config.toml
n_kv_head = 4
vocab_size = 32768
norm = "layernorm"
attn_scale = 0.125
beta1 = 0.95
seq_len = 512
MLP neurons of a small language model. Each row is named by its layer, matrix (up: input weights; down: output weights) and neuron, and shows model dimensions 128-255. Each number is 128 + 24 x the weight over its row's rms, rounded and kept within 0 to 255.
Before each neuron's rows is what it responds to, as a language model described it from the Wikipedia text at the highest values.

Responds to: Predicate-modifying adverbs
L7.up1365 [103 139 142 139 149 147 143 144 139 115 137  59 157 129  77 134 149 117 114 144 117 158  91 121 142 122 157  81 142 142 112 103 113 135 141 133  98 134 139 120 153 108 119 101 179 120 124  87 106 136 132 111 138 145  98 148 153 162 103 157  59 147 120 134 161 165 193 106 142 123 132 122 122 119 127 120 125 112 178 127 138 121 155 120 103 168 115 126 118  70 122 152  71 102  92 156 100 144 150 124 177  80 134 139 132 147 101 129 129 137 158  76 147 147 115 144 108 139  87 111 126 164 138 127  96 155 125  94]
L7.down1365 [120 158 111 155 120 117 103 108 172 121 127 144 113  81 126 109 127 130 108 164 131 114 126 118 124 147 110 122 149 110 160 133 157 107  94  99  75  96 124 124 149 143 101 119 129 154  94 111 120 126  84 147 122 150 112 163 131 110  98 114  94 135 155 118 137 122 137  84 131 130 111 101  93 103 155 139 129 161 136 152 123 147  97  70 124  87 112 109 157  97 126 143  96  77  88 128 119  96 149 180 122 100 182 136 108 153 137 134 130 185 155 122 141 135 134 159 132 132 145 125 103 157 134 100 143 150 101  98]

Responds to: Music list/table fields
L7.up842 [122 140 134 125 115 146 182 154 113 128 177 139 139 138 124 131 133 147 102 146 148 122 158 149  93 122 137  90 156 128 135 130 135 130 162 125 156 143 127  86 127 120 132  64 130 120 133  78 165 161 156 100 155 125 160 127 165 181  97 165 106  80 135  96 112 158 147  78 125 159 147 122 118 153  93 131 104 142 132  97 134 117 111 109 100 139  94  57 139 107 108 147 153 123 105 124 140 141 109 131 153 133  95 139 128 102 130 124 112 102  98 105 130 172 132 110 142 148 114 117 112 122 165  98 117 128 148  83]
L7.down842 [ 94 142 110 146 138 147 131 139 102 168 156 151 131 144 184 175 132 171 154 107 122 144 134 115  87 104 110 149 110 126  94 168 130 136 134 123 149 133 138 133  82 101 176 153 143 150  97 158 127 123  98 115 122 114 129 109 140 116 125 128 123  99 130 122 103 154 136 135 149 132 140 141 151 101 148  87 128 150 158 147 122 179 168 140 124 148 107 137  95 119 119 129 127 158 150 158 132 148  99  78 125 126 136 188 136 159 149 168  95 136  94 176 151 115 127 119 180 144  92  88 101 163 134 113 100 103  97  93]

Responds to: Mid-name word pieces
L9.up21 [140 133  71 139 101 111 103 123 129 150 152 134 106 150 176 107 136 156 162 136 146 170 102 110 131  81 121 119 105 104 176 100 133 107 119 140 109 151 116  85  69  83 145 185 161  97 134 144 163 127 142 142 120 140 139  96 151 134 114 131 136 145 133 113 120 109 109 111 110 133  88 147 127 154 149  81 111 129 153 117 164  93  99 121 156 150 139 133 136 134 149 162 145 145 129 187  84 116 129 111 132 150  91 135 116 106 153  95 116  89 135 124 164 106 131  88  76 165 146 120 116 139 126 149 152 125 148 116]
L9.down21 [125  80 180 143 124 137 126 136 163 104 143 118 125 124 123 100 152 117 117 114 157 111 132 142 139  94 150 129  95 179 131  94 137 148 148 164 133 137 143 113 147 113 119 135 149 155 105 114 112  95 142 155 119 146  97 153  91 133 131 148 153 121 156 109  87 130 115 134 146 148 118 112  97 121 110 131 122 112 158 116 146 124 125 135 113  77 170 100 130 121 126 112 159 109 144 121 158 151 158 126  94  96 147 163 165 143 125 140  97 137  88 100 134 163  91 181 150  69 179 167 131 131 127 117 139 111 160 166]

Responds to: Predicate-opening words and fragments
L9.up865 [119 114 137 121 114 153  88 132 130 118 117  78 130 126  99 131 128 151 123 158 125 142 161  94  66 127 114 124 168 129 129  90 121 188 136 143 124 135 119 104  72 104 128 110 159 101 142  83 133 136 119 160 149 117 129 124 120 164 117 199 148 110 181 127 144 132 146 123 156 144 156 123 120 179 130 124 161 104 137  79 139 129 126 164 157 107 115 138 109 147 156 134  94 108 123 189 129 122 154 124 123 154 103 132 136 121 120 142 154 108  88 110 134  65 127 109 136 109 110 137 128 124 141  80  98 160 123 106]
L9.down865 [131 170 129 104 112 152 163 139 172 148 127  87 137  74 119 118 128 159 158 154  93  98  96 131 101 114 169 176 121 111 116 154 103 124 145 129 132 113 112 160 152 129  84 132  94  87 118 156 107 140 119 137 121  88 111 130 173 116 150 104 180  98  90 105 100  95 106 160 119  63 104 152 152 130 133 136 114 140 118 117 136 122 127 149 122 115 112 154 137 161 149 111 138  95 131 142 121 151  62 149 153  83 173 120  98 154 127 152 123 119 144 131 130 138 114  90 135 113 125 159 151 114 144 131 160  85 152 134]

Responds to: Surname final pieces
L7.up1125 [ 98 148 135 127  73 141  91 107 153 124 166  91 126 147 167 110 127 123 151 164 131 145 118 139 120 104 112 114 111 109 136 159 129  99 164 165 149  99 116 125 134 111 117 133 143 116 124 150 132 167 127 102 142 121  94 135  99 132  89 149 117  97 114 180 138 151  97 151 103 153 137 131 135 162 162 124 140  87 126 112 137  93  88 156 150 116 100 132 156 130 156 165 145 116 120 155 154  99  95 138 151 117 129 130 157 120 149 118  72 175 126 124 150 105 139 101  89 155 131 150  99 150 138 139 135 113 163 123]
L7.down1125 [152 152 121 136  98 115 134 136 132 118  72  92 114 134 170 152 139 153 129 100 133 141 132 126 132  92  88 110 124 121 129 145 190  98 135 115 112 156  97 114 127 145 127 125 134 107 135 129 125  30 129  93 132 162 163 117 170  97 146 156 135 166 136 155  98 120 110 124 118 143 137 146 108 135 178 109 121 114 131 155 141 121 108  96 124 143  93 134 160 122 127 121 139 124 157 127 144  93 148 143 175 156 104 117 129 101  87 139 138 113 120 115 119  99 108  94 149 122 161 112 111  95 203 112 178 123 198 135]

Responds to: Mid-name word pieces
L10.up1235 [111 136  90  72  80 134 135 112 135 153 144 110  97 145 161 121  91 154 163 168 152 138 104 115 125  85 153 108 133 108 157 121 132  88 149 131  84 127 125  93 102 113 102 131 134 101  96 151 166 147 114 102 165 138 149 130 130 161 121 167 138 145  91 178 171 147 155 135 116 139  76 149 159 154 129 115 163 145 138 104 102 140 120 133 157 141 142 150 138 150 124 152 119 103 116 153 117 137 138 137 148 151 130 153 113 105 135 146 116 132 125 142 126  88 119  94  97 126 126 119 117 147 138 187 125 132 123 105]
L10.down1235 [117 125 138 121 131 103 135  91 126 135 135 159 111 108 138 184 108 123  96  99 180  69 147 131 158 131 145 149 105 160 144 122 160 119  60 148 105 143 117  75 133 152 113 146 160 126 149 102 127 140 128 120 135 148 134 121 138  87 172  93 138 128 133 180 104 150  99 127 176 181  65 127 104 100 136 113 134 155  99 117 151 107 144 126  96 100 152 146 141 108  86 142 140 165 151 151 118 177 119 161 100 123 124 113 132 120 117 109 137  78 121 110  92 144 143 121 122  95 159 131 142 124 146 114 164 134 166 139]

Responds to: Mid-number digit chunks
L10.up482 [176 193 113 136 126 135 150 106 149 143 120 103 107 134 136 143 115 143 117 152 175 147  97 122 154  86 132 138  96 112 116 157  97 163 161 147 134 123 126  99 122 107 151  86 108 168 114 110 145 138 150 121 134 142 167 144 130 115  71 147  75 129 150 149 128 109 121 144 116 169 128 120 117 142 163 129 126 136 143 176  94 120 164  85  98 172 132 124 170 155 125 130 134 100 129  86 142 125 117 119 168 150 143 153 124 127 108 117 125 117  97 129 114 133 129 123  84 120 113 107 129 139  86 147 113 101 128  80]
L10.down482 [ 92  99 152 113 106 111 125 136  71 154 112 136 107 137 163 192 106 105 157 132 196 127 173  98 126 139 102 144 135 171 169 154 110 106 119 121 115 106 161  97 125 143 110 140 158 148 110  92 136 103  84 142 148 137  97 119 145 166 148 139 129 127 150 119 136 170 128 134 131 228 161 136 132 147 142 133 114 119 138 112 143 120  91 137 192  69  91 133 171 134 127 133 155 141 108 129 123 152 133  99 133 128 113 131 131 111 129 117 114 123 141 112 114 139 162 127 119 114 123 137 156 139 138  92 150 138 122  95]

Responds to: Predicate degree slot
L10.up1457 [126 148 121 141  99 155 126 114 145 109 149 117 138 123 140 162 129 166 114 136 134  97 109 112 123 116 149 104 120 169 136 100 136 140 114  96 141 143  92 105 127  98 154 148 165 112 107 136 139 112 109 119 142 127 134 121 179 140 135 127 120 122 154  93 134 177 161 159 130 144 108 156 109 140 171 110 129 142 157 137 144 119 119  98 145 116  94  91 123 116 138  92  98 111 102 130 140 144 115  98 123 142 171 116 123 109 130 139 122 128 133 124 167 172 129 113 165 139 124 111 107 111 139 143 110 100 141 116]
L10.down1457 [116 153 116 142 106 166 117 130  95 114 134 128 126  54 124 141 128 163 146 146 122 110 144 132 113 183 156 111 150 145 125 136 148 138 124  92 117 109 138 152  93 154 132  82 155 117  98 149 103  92  81 152 118  94 147 101 179 155 146 125 134 123 154 131 118 170  93 160 125 115 110 115 131 178 123 144 119 115 151 136 119 154 158 123 168 108 152 145 120 102 147 120 111  54  96 151 131  83 124 148  94 112 119 113 145 136 130 135 107 138 110 139 130 140 140  92 157  81 125 120 124 114 127 117 115 123 124 148]

Responds to: Biography lead facts
L7.up716 [124 160 145 128 145 137 126 121 173 104 128 130 142 133 103 106 138 160  73 136 142 124 108 135  98 113 184 112 156  54 121  84 130 120 138  88 124 128 128  89 147  95 107 106 177 101 131 116 126 173 134 105 134 145 105 119 123 153 111 144 115 118 146  71  98 121 144 113 125 139 123  94 125 122 112 134  93 107  90 108 154 109 145 121 103 124 103 124 134 125 137 136  85 158 124 137 149  95 115 125 190 147 162 105 103 104 139 108 108  69  68 142 127 161 141 105  90 102 115  79  95 140  89 122 130 146 117 151]
L7.down716 [ 99 146 133 124  83  95 111 156 129 118 137 124 142 111 133  88  96  99 101 177 145 113 141  88 111  83  65 114 116 131 150 154 155 167 125  83 137 141 151  90 153 117 166 151 140 163 128 159  82 140 112 148 155 138 149 165  89 174 119 119 144 113 121 119 112 136 111 145 147 144 133 125 149 145 153 117 119 132 148 136 150 109 100 100 140 140 178 144 116  98 161 105 198 138 149 113 102 154 127 111 143 160 116 117 138 130 136 115 126 112 150 131 153  92 145 121  83  77 138 161 144 116 145 147 145 138 138 131]

Responds to: Event-phrase openers and scores
L10.up779 [202 148 111 129 103 175 116 131 130  98 132 117 142 123 139 129 114 173 113 133 138  83 138 149 127 121 183 112 139 144 129  71 112 115 122 148 119 147 119 104 119 157 108 123 146 132  95  92 124 141 127 126  98  78 135 103 104  98 119 131 153 100 159  92 142 122  95 112 121 148 115 131 105 157 174 140 135 130 124 115 128 152  95 155 170 123 117 146 140 110 150 111 110 131 104 145 143 177 100  76 133 116 124 144 123 117 165  56  93 131  94 116 137 175 119 130  82 141  81 148 115 135 143 108 142 126 118  94]
L10.down779 [105 102 162 138  95 126 109 135 127 125 159  85 120 127 130 121 148 159 148  97 165 149 140 117 164 122 141 133  99 122 155 130  97 141  74 126 176 147 137 105  94 171 148 133 120 154 145 132 131 187 108 140 141 114 104 154 149 146 123 158 162 128 157 163 120 134 128 105  77 158 119 136 112 153 170 108 105 112 140 107 110 125 111 130  96 128 112  90 110 110 110 164 111 121 117 124  87 165 149 128 124 130 117 109 125 176 115 132 160 130  94 116 153 149 165 119 141 121 125 165 130  73 145 114 158 126 145 130]

Responds to: Before event or date
L9.up570 [164 118 130 126 132 179 139 140 124 118 171 173 161 173  82 153 124 149 140 111 139 101 137 115 123 134 149 117 150 126 110 131 121 164 100 128 167 123 107  82  86 153 162  97 145 140 121  86 123 149 118 119 132 133 113 118 151 123 108 150 146 130 181 125 100 140 122 108 160 154 132 120 116 114 119 168 114 116 112 118 116 110 134 128 138  93  99 130 132 132 124 155 126 112  90 193 117 122 134 135 149  99 116 162 103  89 188 140 149 125  68 157 185 138 161 112 158 135  98 134 122 119 100  78 129  86 123  66]
L9.down570 [125 114 122 155 117 130 105 106 126 120 134 148 114 155 130 127 153 164 137 150 152 127 148 187 163 145 143 144 136 172  96 150 136 146 140 139 105 100  67 105  91 124 147 106  98  99 102 138 132  97 135 141 127 138 156 137 130 117 153 142 137  74 142 130  68 107 148 138  90 128  95 130 127  91 118 126  70 147  77 152 122 121 176 103  98 139 111  96 145 128 153  62 126 104 133 116 136  96 124 102 115 154 121 105 110 170 153 150 119 134 105 106 104 148 143  90 155 122 140 126 134 150  96 143 147 146 108 118]